python train.py --hidden_size=384 --norm="layernorm" --rope_theta=10000.0 --tie_word_embeddings=true --init_std_qkv=0.0265 --optimizer="muon_variant" --max_steps=5336
MLP neurons of a small language model. Each row is named by its layer, matrix (up: input weights) and neuron, and shows model dimensions 0-63. Each number is 128 + 32 x the weight over its row's rms, rounded and kept within 0 to 255.
After each neuron's rows, "fires on" lists the tokens most often at its 100 highest values on Wikipedia text that the model never trained on. A number after a token or word is its count.

L3.up1108 [149 131 131 154 181 126 142 122  74 126 123 132 159 153 149  79 189 100 150 150 211 126 118 231 131 130  98 173 115 115 123 117  38 104 162  90 125 129 130  96  98 164  84 164 176 155 152 168 120 120 107  71  67 155 143 122 104 103 160 109 133 104 202 134]
fires on: "-" 39, "y" 8, "vel" 7, " office" 6, " they" 4

L4.up1123 [135  78 104 135 132 159 107 133 151 106 143 107  83 151 116 106 130 147 154 153 165  97 148 127 180 190 132 158 145 215 138  96 120  95 168  68 162 135 130 144 139 117 130 129  91 133 126 107 128 110 111 128 144 157  45 145  43 129 107 117 179 179 132 116]
fires on: "=" 63, " =" 9, " career" 4, " death" 4

L6.up508 [ 74 148 132 125 123 150 135 102 121 141 119 146 157 134 202 154 167  87 186 101 107 172  83 132 107 173 200 167 135 133 157 138 123  83 135 187  53 135 182 115 123 131 163 128 125 175 166  98  68 125 104 135 139  82  88 168 109 116 172 123 142 130 155 129]
fires on: "," 39, " learn" 6, " of" 5, " are" 5, " said" 4, " get" 4

L3.up137 [105 108 139 159 153 138 114 121 145  87 108  61 102  85  76 120 133 162 130 121 158 132 159 125 185 116 143 121 130 165  93 123 206  76  71  93 151 100 100 102  84 134 180 150 142  76  76 134 117 150 121 124 107  77 121 150  96 116 115 135 128  96 167 150]
fires on: "\"" 69, "=" 23, " career" 4

L4.up178 [ 60 158 127 136 135 165 123 174 157 160 102  99 108 183 118 169 130 126 109  82 140 147 140  91 126 100 157 150 121  74 123  96 152 148 129 164  87 135  99 110 124 137 124 105 198 104 168 164 138  97 136 135 123 156 106 100 154 116 171 177 244  99 116  88]
fires on: "," 40, " of" 18, "rea" 4

L3.up198 [114 146 174 118 130 197  94 117 150 103 147 147 151 129 151 114 141  95  96  79 149 142 120 162 109 136 188 155 128 156 151  94 137  63  83 138  76 139 127 102 115  74 121  94  81 144  93 116  85  96 166 113 101 240 144 135 141 197  97 104 178 103 119 166]
fires on: " |" 21, "a" 17, "s" 15, "n" 6, "an" 5, "," 4

L4.up23 [ 57 123 166 162 192 134 122 121  74 103 150 131 155 144 150 127 148  97  65 144 128 152  98 132 142 183 196 130 109 159  98 174 100 226 133 128 106 141 118 130  82 139 143 136 127 148 121 151 162 151 153 143  94 108  88 122  93 135 129  92 122 120 144 147]
fires on: " and" 39, "\n\n" 16, " at" 6, " (" 5, "cal" 4

L3.up75 [125  95 121  58 137 125 173  50 136 117 181  96 130 147 172 144  86 150 100 115 100 103 142  96 143  68 131 156 117 100 170 110 190 136  90 123 127 116 205  82 102 189 104 156 149  63 102 147 196 147  97 154 146 130 135 153 123  94 185  82 131 123 136 166]
fires on: "d" 19, " same" 7, "osed" 7, "ept" 7, "in" 5, "r" 5

L4.up1275 [ 72 130 127 144 100  83 150 127 132  93 217 110  88  86 157 134  76 128  71  92 139 171 131 130  75  69 113 137 124 167 177 131 170  96  78 132 132 139 118 142 145 122 118 159 142 116  94 170 136 158  81 168 136 110 172 131 148 103 132  74 153  98 159 148]
fires on: "." 49, "," 14, "0" 8, " to" 6

L6.up789 [140 124  98  73 128  76 153 122 115 135 133 135 123 167  94 130 162 101 146 128  83 126 144 107 139 141  59 130  70 120 134 138 168 101 140  57 142 109 138 110  68 152 154 134 124 180 113 133 140 139  95 137 110 173 133 112 120 112 137  97 104 118 114 157]
fires on: " |" 53, ":" 6, "ing" 5, " to" 4

L5.up764 [125 174 112 118 116 136 171 180  93  59 114 175  96  98 119 132  54 114  94 112 108 132  66 106 157 117 133  90 106 138 126 114 131 144 148 154  96 181 135 150 114 164 165 113 112 139 162 136 123 185  65 138 117 178 148 107 139  97 176  55 113 109 155 138]
fires on: " and" 31, "," 28, "/" 7

L5.up226 [139 147 141 112  83 128  96 128  90 121 165  94  69  85 134 184 132 111 182  85  97 119 135 195 102 118 149 127  84 106  82 138 157  97 123 152 145  86 161 140 146 126 117 174 131 144  83  30 153 133  74  95 167 108  98 153 110 102  96  71 139 175 128 160]
fires on: "\n" 66, " by" 9, ";" 4, "De" 4, " (" 4

L5.up322 [133 132 119 138 116 141 158 129 140 115 146 155 119 205 135 117 106 159 128 194  98 110  62  79 171 161 122  81 132 135 116  95  70 131 158  61 136  90  98 148 124 144 120  96 127 119  87 136 110 142  67 101 132 183 125 132 117 124 115 134 209 128 149 138]
fires on: "-" 42, "ena" 7, "ora" 5, "hel" 4, "lo" 4, " and" 4

L3.up274 [101 115 103 142  90 143 177  97 129 152 156  72 130 179  92 134  96 121 165 100  73 139 123 118 113 113 132  86 121 125 146  97 147 121 107 124 160 185 147  87 170 132 137 108 127 137 142 173 151 189 201 142 159 135 154 151 150 111 126 138 139 111 111  86]
fires on: " which" 18, "oc" 12, "ali" 7, "do" 6, " un" 6, "de" 5

L6.up678 [178 150 144  88 115 125 174  92  85 125 111 141 145 186 129 126  88 149 106 132 102 136 116 127 154 182  94 158 105 155 103  90 150  90 140 183 128  45 110 131 145 138 180 146 164 121  78  57 111 125  72 120  91 123 138 137 161 167 176  88 135  89 162 105]
fires on: "|" 33, ":" 10, " app" 7, "-" 7, "as" 6, " goal" 4

L3.up1120 [116 178 137 125 180  60 153  48 112 162 125  96 149 154 164 133 138 129 126 157 114  96 105 122 151  93 117 132 131  87 127  87 119 173  96 129  71 158 127 148 132 109 157  89 194 118  88 136 187 131 107 165  97 106 151 106 174  82 188 130 132 139 137 120]
fires on: "-" 29, "\n" 12, "ck" 6, "f" 5

L5.up1164 [144  98  88  72 113 115 133 171 131 158 122  73 151 147  77 175  92 124 104  98 125 126 118 109 171 150 128 168 163  80  50  84 134 117 172 100  90 190 132 110 169 124 141  99 125 144 114 102 183 141  90 147  92 150 105 153 105 130 153 171 199  75 104 155]
fires on: " and" 19, "," 16, "ipa" 9, "op" 9, "up" 4

L4.up1083 [106 114 122 127 147 106 152 138 170  85 174 103 140 154 109 110 185 153 151 122  93 136 148 197 161 190  85 100 151 144  61 167 158 112 176  92 163 137 118 136 183 107 144 106 111 116  75  62 153 131  85 146 144 142 102 114  96  99 135 186 157 144  98 186]
fires on: " first" 28, "s" 21, "″" 6

L6.up603 [113 154 169  62 139 157 136 123  94  98 116  96 176 108  96 123 101  78 131  84 130 171 124  79 101 114 103 123 186 133  78 122 140 153 117 104 145  68 184  79 128 136 120  78 165 115 150 120 105 177 176 166 134 145  87 138 195 103 122  87 132 160 128 146]
fires on: "," 25, " when" 14, " Votes" 9, " median" 6, " When" 5

L6.up940 [137 124 121 137 135 160 147 102 119 174  79 154 198 106 106 139 113 155 116 149 113 129 161 141 132 124 154 120 152 107 156 157 113 177 160  77 131 154 165 191 119 162 137 104 148 165 130 170 158 111  94 145 136 122  90 137 138 115 137 121 156 122 143 179]
fires on: "ly" 17, " was" 15, " became" 10, " is" 8, " un" 7, " and" 7

L3.up1469 [100 118 123  72 115 113 183  93 163  99 140 117 192  84  69 153 135 108 103 114 189 113 122 132 151 131 108 151 164 127 160 100 142 146 110 178 144 129 159  34 146 213 150 192 167  74 126  78 148 128  80 108 172 133  40 121 143 160 119 133 123 141  89  85]
fires on: "ly" 34, "s" 15, "r" 12, "d" 8, "ks" 6, "k" 4

L6.up617 [196  96 160 141  91 113 162 134 111 110 108  84  62 132 158  90 113 108 142 132 143  37  92 138 158  62  72 115 131  86 150 132 109 105 152 116  64 117 175 172 153 146 115  71  79 141 139 156 138 193  91 213 120 125  71 132 100 111 188 126 138  63 166  94]
fires on: "\n" 21, " |" 19, " and" 7, " Division" 6, "to" 6

L3.up38 [ 82  98 110  83  95 113  88 182 126 149 145 166  78  56 144 160 138 177  91  72 111  98 106  97 132 161 181 144 125 170 108 166 130 166 102  79 124 109 132 101 139 132 143 106 138 153 133 114 171 126  50 120 154 103 152 150 170 179  38 119 180  68  84 113]
fires on: " –" 15, "al" 14, "er" 13, "or" 5, " or" 5

L4.up145 [129 130  99 130  93 195  68 107 202 134 155 144 134 107 143  94 161  81 134 120 104 125  79 192 152 177 107 122  72 138 129  96 154 148 135 188 128 133  97 128 179 172 139 106 105 133  62 129  61 101 157 129 108 118 149 108 136 151 100 145  66 105 142 128]
fires on: " and" 42, "." 11, " of" 8, " two" 6, " other" 4

L3.up1308 [137 115 173 125 139 112 115  91 151 131 113  97  77  89 145 109 150 147 123 145 100  60 138 160 139 107 144 169 164 107 145 150 119  80  57 126 168 199 153 167 123 142 134 137 139 137 106 142 173 143  95 108 100 131  83 131 185 101 116  84 119 140 170  74]
fires on: "-" 24, " females" 7, " mayor" 6, "mer" 6, "ren" 5, " fact" 5

L5.up1404 [ 63 124 120 128 117 162 184 189 128  82  34 171 117 113 156 113 143  89 111 154  74 123 104 143 156 142  89 127 163 107  63  72 104  83 172 150 158 160 167 110  88 198  95 179 209 133 123 179 170 128 135 163  93 127  83 132 146 126 160 149 131  65 171 106]
fires on: " |" 41, ":" 10, "." 7, "|" 4, " good" 4, "," 4

L5.up180 [117 194 181 120 113 104 104 126 138 169 149  60 175 106 152 144 152  84  75 129  86 193 145  90 178 132  78 175 128 157 145 118 111 120 123 115 128 106 131 161 161 167  92  76 116  89 152 146 130 145 178 188 125 137  78 137 128 143 115  93 128 111  92 132]
fires on: " for" 16, " to" 16, "bi" 12, " a" 8, " in" 7

L5.up1283 [130 171 162 104  83 168  99 140 102  95 185 139 146 147 135 104 170 172 153 142  78 135 112 182 166 137 109 137  97 130 151 116 121 109 123 148 131 114 133 138 112 152 145 134 133 139 106 120 214 134 129  89 152 117 102 103 131 130 127 163 140  81 142 147]
fires on: "s" 62, "ions" 4, "al" 4

L6.up164 [115  97 140  85 149 201 108 132 158 135 149 179 104 152 154 125 127  25 148 157  86 148 116 161 121 173 189 169  93 111 137  98 147 122  97 168 130 115 130 127  98 218 127 118 190 148 138 133  70 156 170 120  84  96 105 120  95 109 102  82 193 146 133 135]
fires on: "," 42, " son" 5, " self" 4, " help" 4

L5.up1125 [ 95 137 127 125 160 126 121 118 138 114 177 156 136 102 143 102  57  80 121 130  74 158 125 129 161 128 128 139  81  87  79 123 110 176 145 151 157 148  96 141 110 184 118 132 156 127 104 150 162 220 138 178 102 134  68 124 125  94 148 150 169 151 106 100]
fires on: " and" 21, " |" 17, " a" 16, "acter" 8, "less" 6, "ular" 6

L4.up803 [157 155 119 165 133 175  81  95 171 119 138  75 195  98 168 124  74 105 134 138  94 135 131  84 191 142 101 110 129 116 182 139 172  94 149 161 205  71 190 132 203 135  97 163 129 106 168 142 128 160 116 100 106  96 122  96 108  58 161 124 162 123 172 120]
fires on: "|" 24, " medal" 12, " median" 10, " Preceded" 7, " Chart" 5

L6.up708 [142 144 160 132  97  82 116 126  25  84 107 130  74 124 175  86  88 107 153 146 111 107 113  91 167 121 181 138 126 133  85  45 131 110 167 107 141  99 152 130 161 147 118 122 123 118  86 141 119 139 127 121 139 166 219 155 110 139  63  94 178 129 109 123]
fires on: " |" 21, "/" 18, " (" 17, "." 5, ";" 5

L6.up895 [174 150  88 127 155 151 111 156 105 117 186 107 186 153 142  92 117 190 123 152  72 143 118 112 208 109 155  78 135 119 128 151  89 117 156  84 150 120 121 112  87 162 184  67 155 179  91 158 188 130 149 156 152 172 130 124 123 147 134 105  89  97  91 136]
fires on: " \"" 22, " as" 20, " and" 12, "." 6, " first" 6, " is" 4

L5.up222 [111 152 106 154  72 150 135 155 145  83 128  97 118 105 128 132  84 143  86  98  87 147  57 140 150  88 152 142 177 138 174 148 174  89 112 150 142 136 114 174  72 201 136 110 149 151 141 138 172  94 179 129 172 139  82 108 106 172 123 149 109 168 116 131]
fires on: " (" 85, "ric" 5, "(" 4

L3.up831 [101 132 141 153 200 167  90 158 138 138 110 106 122 152 114 130 153  82 122 169 148 146 118 166 147 112 129 145 123 111 138 179 180  96 130 113 116 155 138  86 117  91 118 152 116 117 101 135 144 125 129 107 162 192 108 139 131 143 105 128 118  81 141 188]
fires on: "'" 27, " later" 8, "asi" 4, " Later" 4, "ter" 4, " while" 4

L3.up527 [130 149 122 131 166 102 117 145 167 146 176  84 107  93 114 165 111 158 116 123 167 137 104 179 146 123 108 150 120 154 109 111 132 105 135 143 113  82 154 102  93 133 140 166 140  92 135 152 102  51 144 103 141 107 161 204 136 138  86 160  69 113 145 159]
fires on: "," 28, " and" 19, "d" 16, " or" 5, "-" 5

L3.up833 [169 184 158  79 131 140  86 180 117  87 118 127 168 172 120 170 168 129 182 172 155 153  77 150 114  95 121 153 127  99  96 174  86  99 156  88 135 135  90  76  93 122 163 124 140 141 103 105  98 161 139  93 150 185  71 187 115 140 122 111 118  82 119 150]
fires on: "-" 24, " and" 11, "ed" 8, "." 8, "ing" 5, "l" 5

L3.up702 [135 114 186 158 134 162 124  54 132 122 136 138 183 127 108 184 115 181 133 199 110  79 175 190 124 127  74 158 155 143 111 124 137  92 134  79 163 149  96 129 107  88 100 143 104 110  87  85 121 144 104 132 185 115 175 147  88 116 147 170 119 118 117  96]
fires on: "%" 36, "." 16, " all" 6, " goals" 5

L5.up1324 [155 172 191 150 109 175 122 122  70 152 110 104 136 135 150 139 148 112 116  55 137 142 104 120 137 133 220 140 173 148  82 146 169 149 132 195 108 100 126  95 105 149 164  64 124 189 132 113  95 158 127 120 119 145 134  95 117 130 131 111 115 157  86 102]
fires on: " and" 44, "," 15, "–" 11

L4.up576 [145  52  91 132 142 131 100 127 143 136  68  68 112 122 162 146 146 132 127  99 128 102 108  59 116 128 155 138 181 104 125 113  84 126 150  93 134  69  71 103  65 183 153 137 139 155 163 142 130 129 125  76 121 166 117 103 177  89 198 143 136  85 124 133]
fires on: ":" 25, "vel" 20, "ly" 10, "c" 9, " within" 5, "," 5

L6.up1409 [132 186 150  87 175 114 151 139 138 129 131 121 157 112 136 137 146 106 114  84  58  95 198 132 157 141 166 129 135 105 159 117 170 115  78 107 185 104 144 142 105 186 151 150 147 176 176 114  93 118  61 115 148 167 102 140 109 136 149 134 116  55  76 168]
fires on: " of" 29, "/" 27, " |" 7

L5.up902 [115 142 154 135 109 152 112 135 122  65  61  94 114 150 169 143  96 147 150 117 108  91 119 146 104  76 105 128 120 109 176  69 112 123 140 159 109 113 118 116 144 194 100 105 122 171 190 116 172  87 185 131 110 146  82 121 129  98 151 150 121 159 109  96]
fires on: " inter" 16, "'" 14, " t" 7, " ju" 7, " conf" 6

L6.up229 [105 113 114 143 171 111  79  88  14 154 108 107 119 133 158 140  99 141 110 160 150  96 117 114 136 108 150 139  36 138 112 114 116 153 131 140 124 159 137 146 157 128 108  90 134 103 111 192  84 158  64 172 121 122 165 124 157 146 111 147 213 135  66  83]
fires on: " of" 50, "," 10, " and" 9

L3.up998 [190 146 106  69 101 146 154 109 123 119 142 118  73 149 207 155 131 118 169 154 170  96  75 181 133  99  70 113 120 130  69  78 116 142 150  53  93 106 141 129 115 106 123 103 145  96 126 121 175  95 124  93 166 173 134 184 118  86 137 156 134 106 150 112]
fires on: " and" 28, "," 19, "-" 12, " or" 8, "/" 8, " to" 4

L5.up1461 [ 61 121 151  91  77 120 137 126 118 118 130  75 153 121  80 128 147 108 104  85 137 143 184 183 181 157  99 170 112 148  93 123 133 141 135 109 121 156 153 141 120 128 108 140 139 121 149 143 164 149 141 136 129 124 158 113 135 120 118 115  98 123  93 119]
fires on: " to" 36, " in" 20, "\"" 6, " being" 4, " of" 4, " take" 4

L6.up759 [135 137 162 182 131 152  91 149 114 160 132 136 208  93 156 139 158 110 106 150  97 143 130  96 120  96 125 134 139 100 133 111 193 134 188 118 164 134 147 212 146 115 128 108 175  82 135 132  95 104 134 162  92 100  98 148  77 124 154 117 144 163 131 162]
fires on: " is" 36, " was" 16, " with" 12, " a" 8, "-" 6

L5.up151 [ 52 131 155 158 113 169 149 167 174 116  54 109 105 154 131  74 182  86 144 133 135 159 163 134 130 114 119 111 103 142 145 111 171 110 152 157 119 134 148 142  75  74 137 158 101 155 157 124  62 158 147 108 104 127 111 171 121 109 155 111 142  82 152 137]
fires on: " in" 25, " on" 18, "s" 9, " of" 4

L4.up317 [ 99 124  82 142 190 146 109 162 158 118 111  84  86 138 125 109 128 137 172 160 110 104  99 134 192 123 154  94 140 169  80 150  91 144 128 181 136  87 144 115 158 143  97 124 170 140  93  78 157 172 146 171 169 129 179 123 157  77  77 164 151 112 125 138]
fires on: "s" 34, " by" 15, " −" 5, " Party" 5, " one" 5, "\n" 5

L6.up609 [122 150 139 154 123  82  75 169  76 169 177 129 116 108 148 116 128  79 166 126 162 111  87 141 122 188 114 104  82 180 138 127 154 109 116 162 146 134 159  83 143  95 132 137 143 123  88 193  87 156 135 186  66 154 130 123 130  74 124  98 179 127  89 106]
fires on: "=" 30, " =" 17, "," 11, " and" 11, " an" 8, " &" 5

L5.up248 [ 97 130 139 123  88 151 183 136 102 130 192  84 134  72 137 127  91 177 153 140  67 102 146 159  60 130 124 107 136 132  80 118 131 130  95 166  93 104 176 157 145 108 121 152 172 133 142 113 129 157 156 125 100 183 159  79 165  92 131 119 163 145 185 119]
fires on: " (" 21, "\n" 19, "ulu" 10, "|" 8

L5.up899 [184 204  99 106 184 127 155 141 113 137 127 154  94 188  52 151  91 160  94 116 120  76 245 124  96 174 146 105 177 166 163 106 109 126  82 168 165 161 135 124 154 116 127 145 100  94 101  52 110 102 136  82 136 135 137 159 149 110 159 132  95 125  90 166]
fires on: " as" 38, "," 8, "As" 6, " As" 5, " Paul" 4

L6.up267 [116 127  76  96  91 165 191 128 144 154 134  56 119  94 133 129 190 136 120 170 109 132 177 144 183 128 155 125 140 143  54 148 160 146 165 128 140 110 182 117 100  90 137 188 114  68 158 113 112 100 105 123 119 141 110  74 154 131 221 140 110 128 102 202]
fires on: "'" 28, " %" 25, " Nations" 5, " women" 4

L4.up693 [ 94 148 119 155 108 116  78 115  78  97  98 174 118 114  99 134  89 211 142  46 141 113 123 136 148  98 113  75 149 129 105 124 155 108 114 102 127 121 119 156  96 116 178 112  92 136 125 127 162 145  95 144 152 125 119 136 105 193 117 140  98  72 116  77]
fires on: " =" 38, "\"" 31, "=" 10

L6.up795 [191 157 120  98  97 155 133 114 169 133 192 103 104 120 188 123  77 133 129 109 110 121 131  92 105 176  39 142 149 153  84 102 175 124 165 170 130 125 165 174 122 116 107 110 176 151 111  87  95 101  94 118 118 118  84 141  97  52  88 150 132 110 163 108]
fires on: " 1" 29, "–" 14, " 0" 8

L3.up309 [ 43 124  66 167 109 121 116 140 107 120 107 171 143 120 112  72 166 129  89  72 108 195 148  83 151 183 151  85  97 132  98 123 192  88 150 113 166 168 168 117  98  75 147 132  61 129  93 144 158 115 151 136 114 115 113 125 149  87 149 110 128 136 108 127]
fires on: "'" 24, " in" 11, " |" 7, " of" 7, "ify" 7, " City" 5

L3.up419 [ 90 116 158 133 134 107 112  78 122 116  81 203 144 164 102  89 146 123 102 102 134 159 136 159 140 145 103 149 125  91 124 109 138 120 104 138 129  98  80  71 149 167 115 166 151  81 106  80 136 126 161 153 146 176  86  86 124  78 163 133 124 136 156  98]
fires on: "-" 32, " ±" 7, "et" 6, "yr" 6

L6.up985 [112 192 154 110 138 111  76  68 168 106 128  90 147 131  99  98 118 115  75 159  90  89 200  97 114 128 111  94 134  88 177 109  60 119 128  71 157 143  79 137 132 128 117 157 156 114 109 120 143 108 161  96 157 117 152  72 183 129 137  93  89 167  64 156]
fires on: " in" 32, "-" 17, " the" 14, " In" 5

L5.up59 [184 107 137 132 100 150  71 116 160 117 130 118 183 134 164 112 108 141 155 154 139  84 118 169 164 162 101  95 125  75 116 119 167 121 105 115 157 153 128  80 122 110 125 127 197 101 156 114 101 128 108 131 131 125  98 114  83  65  81 155 140 188 132  89]
fires on: "–" 22, " the" 17, " its" 8, " Or" 4, " are" 4, "em" 4

L6.up474 [143 153 120  77 180 124 129 126 108 139 114 112 167  89  95 128 116 135 125 157 114 215 149 178 110 108 154 133 134 174  93 128  67  78 110 156 122 161 142  85  82 166 132 160 152 131 177  83  94 104  94 148 149  99 174 108 144 122 132 132  71 103 175 183]
fires on: " of" 20, " to" 20, " and" 14, " in" 5, " or" 5

L4.up333 [127 108  75  88 130 128  87 183 178 119  99 185 126 142 114 140 155  66 101 100 136 127 133  95 181 136 146 169  70 184 104 158 168 152 104 104 135 123 109 118 155 134 121 108 114 141 113 141 123 103 137 123 130 159 122 156 146 107  95 104 114  57  96 148]
fires on: " of" 44, " –" 9, " D" 5

L3.up272 [151  89 133  74 116 126 120  73 132  96 107 116  99 177 139 125  82  61 119 122 143 123 101 118  71 185 128 161 132 126 128 160  75  76  60 139 184  87 119 100 124 140 192 111 151 145 133  87 160  97  87 158 139 108 138 157  95 116 177 119 160 142 108 113]
fires on: " of" 61, " |" 21, "-" 4

L5.up1317 [ 71 162 127 109  77 106 154  99 136 133 133 103 102 136 131  72  96 108 160 159 157  90 141  97 142 123 118 135 167 133 138 111 138 156 116  96 106 127 151 104  80  87 132 219 191  90 127 123 132 130 158 127 151 152 101 140 134 148 139 125 141 202 160 142]
fires on: "," 69

L3.up1476 [150 182 150  79 162  96  96 118 184 158 124 160 159 106 110 166 105  84 126 110  93 125 171  95 148 131 127 133  55 151 161  82 135 121  62 153 150 200  93 124 133 172 128 144 166  74  90 150 166 140 132 104  79 162 106 166  91 144  98 111 154 113 125 169]
fires on: " |" 42, " –" 20, ":" 13, "\n" 4, "-" 4

L6.up1272 [115  96 164  96 100 165 141 154 162 104 131 119 134  80 140 110 121  91 128  92 105 124 150 117 163 134 151 145 157  75 153 109 100 137 116 126 154 152 139 137 136 143 116 153 140 157  72 100  89 112 110 163 149  99  76 151 160  80 169 102 104 111 101 122]
fires on: " |" 24, " '" 11, " Cl" 7, " as" 5, " +" 4

L3.up725 [171 126 150 106 137  39  74  76 177  97 114 121 159 197 136 160 162 104  85 133 137 166 156 111 142 140 166 170 179  76 107  88 121 155 105  87 110  98 100 145 131 143  99 133 140 104 105 178 143 112 128 130 129 105 136 102 132 108 175 165 141 117 137 130]
fires on: "-" 43, " that" 7

L5.up23 [164 150 135 125 125 151  48 119 118 101 136 157 132 174 200 167 156 160 131 132 117 152 122 139  96 100 179 170 144 117 136 106 144  75 108 117  51 118 131 121  92 131 192 168 129 137  79 122 152 102 102 115 121 160  82 182  69 172  64 136 108  85  96 122]
fires on: "-" 19, " &" 15, " and" 8, " by" 7, " Smith" 5

L4.up6 [130  94 151 119  65 160 210 130 122 112 113 134 156 122 124  38 134 129 102 106 146 104 130 163  97  79 121 130  86  78 121 129 130  80  87 166  85 136 140 128 194 136 161 104 136  67 146 163 131 146 178 141 143 143 115 138 118 128 166 146 194 151  82  92]
fires on: "," 60, "ga" 6, " |" 4, "al" 4

L4.up102 [143 135  87  47 177 105 143 124  50  97 136 104 130 128  65 120 134 127 146 142  72  66 145  67  95 107 187  88 100 132 152 143 167 111 113 128 129 141 122 147 131 139 148 173 183  97 142 144  96  92 145  32 118 125  90 150 139 134 118  82 120 139 121 147]
fires on: "," 24, "\"" 20, "ed" 8, " as" 7, " time" 4

L5.up64 [113 112  85 136 156 154 199 172 102 176  27 139 175  68 183 110 182 157 134 128 136 187 138 162  88 149 122 151  71 165 111 121 107 140 153 146 107 142 154 166 142 142 121 153 153 114 179 181 103  59 169  83 137 106  77 167 126 127 140  97 131 164 181 120]
fires on: " of" 44, " in" 10, "io" 8, "í" 5, "and" 5, "ed" 4

L3.up933 [109  91  94  73 108  96 122 154 113 133 146 119 156 145 163 118  90 152 122  98 105  59 146 129 106  86 101 165 167 106 126  70 186  81  76 127  74  69 134 135  72 124 117 188 120 177 137  94  96 147  78  98 126 189 131 164 101 155 123 116 162 125  70  71]
fires on: "ed" 17, "on" 11, "ti" 9, "ly" 6, "/" 4, "es" 4

L3.up517 [102 153 119 132 116 142 131  43  65 161 161 124 148 105 109 139 128  88 171 158 110 106 137 154 150 144 131  97 163 137 141 117 124  88 124  75 104 113 140 125  43 102 154 178 135 117  86 123 136 106 119  99 153 164 129 102  88 125 139  55 205 161 133 163]
fires on: " =" 61, "=" 11, "bi" 7, "vi" 4

L6.up908 [178  94 114  95  66 133 146 109 155  70  70 165 134 136 144 105  83  83 140  98 112 125 103 128 140 127 121 146 152 115  90 172 113 140 152 145 129 139 112 113 136 168 155  83 141 156 155 181 121 142 105 108 149 135  93  77 148 120 199 134 122 139  97 105]
fires on: "." 63, "," 21, " |" 5, " while" 4

L4.up689 [166 184 164 111 149  81 167 105 105 104 104  57  65 139 125 126 137 144 102  83 101 182 149  74 179 168 108 120 121 132  71 149 138 167 117 120 107  95 144 169 109 199 138  56 100 149 121 114 168  99 141  68 146 109 124 122  89  96 116 110 114 151  62 181]
fires on: "." 23, " of" 10, " and" 9, " as" 7, "," 6, "ni" 5

L4.up441 [154  99  91 132  82 143 108 163  89 151 144 125 171  80 114 190 128 160 104  93  75 127 137  99 194  98 160 119 119  88 113 109 156 187  71 173 152  78 160  79 215 190 136  68 146 161 148 137  95 104 136 136 145 134  92 101 130 151 143 131 103 107 194  79]
fires on: "  " 28, " by" 13, " 6" 4, "0" 4, "ua" 4

L6.up808 [ 68 161 137 157 194 172  74  75 170 180 145 184  74 122  64 125 122 131 211 140  93 139 141 119 151 144 127 158 130 168 133  77  93 106  86 150 132 149  66 132 147 171 114  99 181 114  92 198 142 147 186  97 137 136 113 137 186 125 124 142 138  83 112  68]
fires on: "," 100

L4.up152 [ 88 118 125 108 129 112  99  73 143 136 132 120 151 165  90 117 112 115 110 113  81  64 106 108 117 139 136 172 171  99 155  85  91 118 154  94  58 149  74  94 105 156 162 118 152 106  81 162 177 155 154 181 170 129  88 133 128 163 167 130 110 175 174 136]
fires on: "," 19, " and" 13, " by" 9, " late" 8, " early" 8, " named" 7

L5.up733 [100 142 149 138 141  91 137 115 128 121 139 131 128 120 144 176 164 103  85 164  85  87 123 147 176 105 154 134 103 105 123 111 131 140 111 163 134 146 173 110 124 141 100  91 138 116 106 144 167 198 119 131 118 132 129 112 117 124 145 170 167 176 127  73]
fires on: "," 70, " and" 9, " that" 4

L5.up1228 [ 98 113  97  88 137 138 104 150 143 113 137 130 199 170 153 116 114 112 134  93 111 124 153 131 166  98 113  70  83 154 110 152 124  87 104  99  83 130 130 145 124 137 172 165 129 122  40 173 120  97 132 142  84 102  90 104 119 101 159 103 135 154 151  98]
fires on: "\n" 44, " place" 5, " to" 4, "ke" 4

L6.up754 [137 165 135 100 130  99  57 113 118 178 139 101 112 144 145 177 156 134 120 136 144 145 147  47 106 143 179 158 128 160 112  53 145  98 140 133  57 128 122 152 164 163  90 109 130 190 173 148  84 150 133 149  83 146 135 134 138 111 141 136 132  89 149 139]
fires on: " a" 37, " A" 8, "," 7, "'" 6, "a" 4

L4.up199 [152 144 125 106 130 185  96 103 138  91  95  55 171 110 145 179  76 123 130 185 153 118  26 151 187  87 162 175 128 142 132 116  87  61 190 124 142 119 155  78  83 159 133 115 120 157 149 161 135 135  99 149 123 117  90 108 196 164 138 186  87 147 141 155]
fires on: " and" 30, "born" 16, "\n\n" 13, " (" 10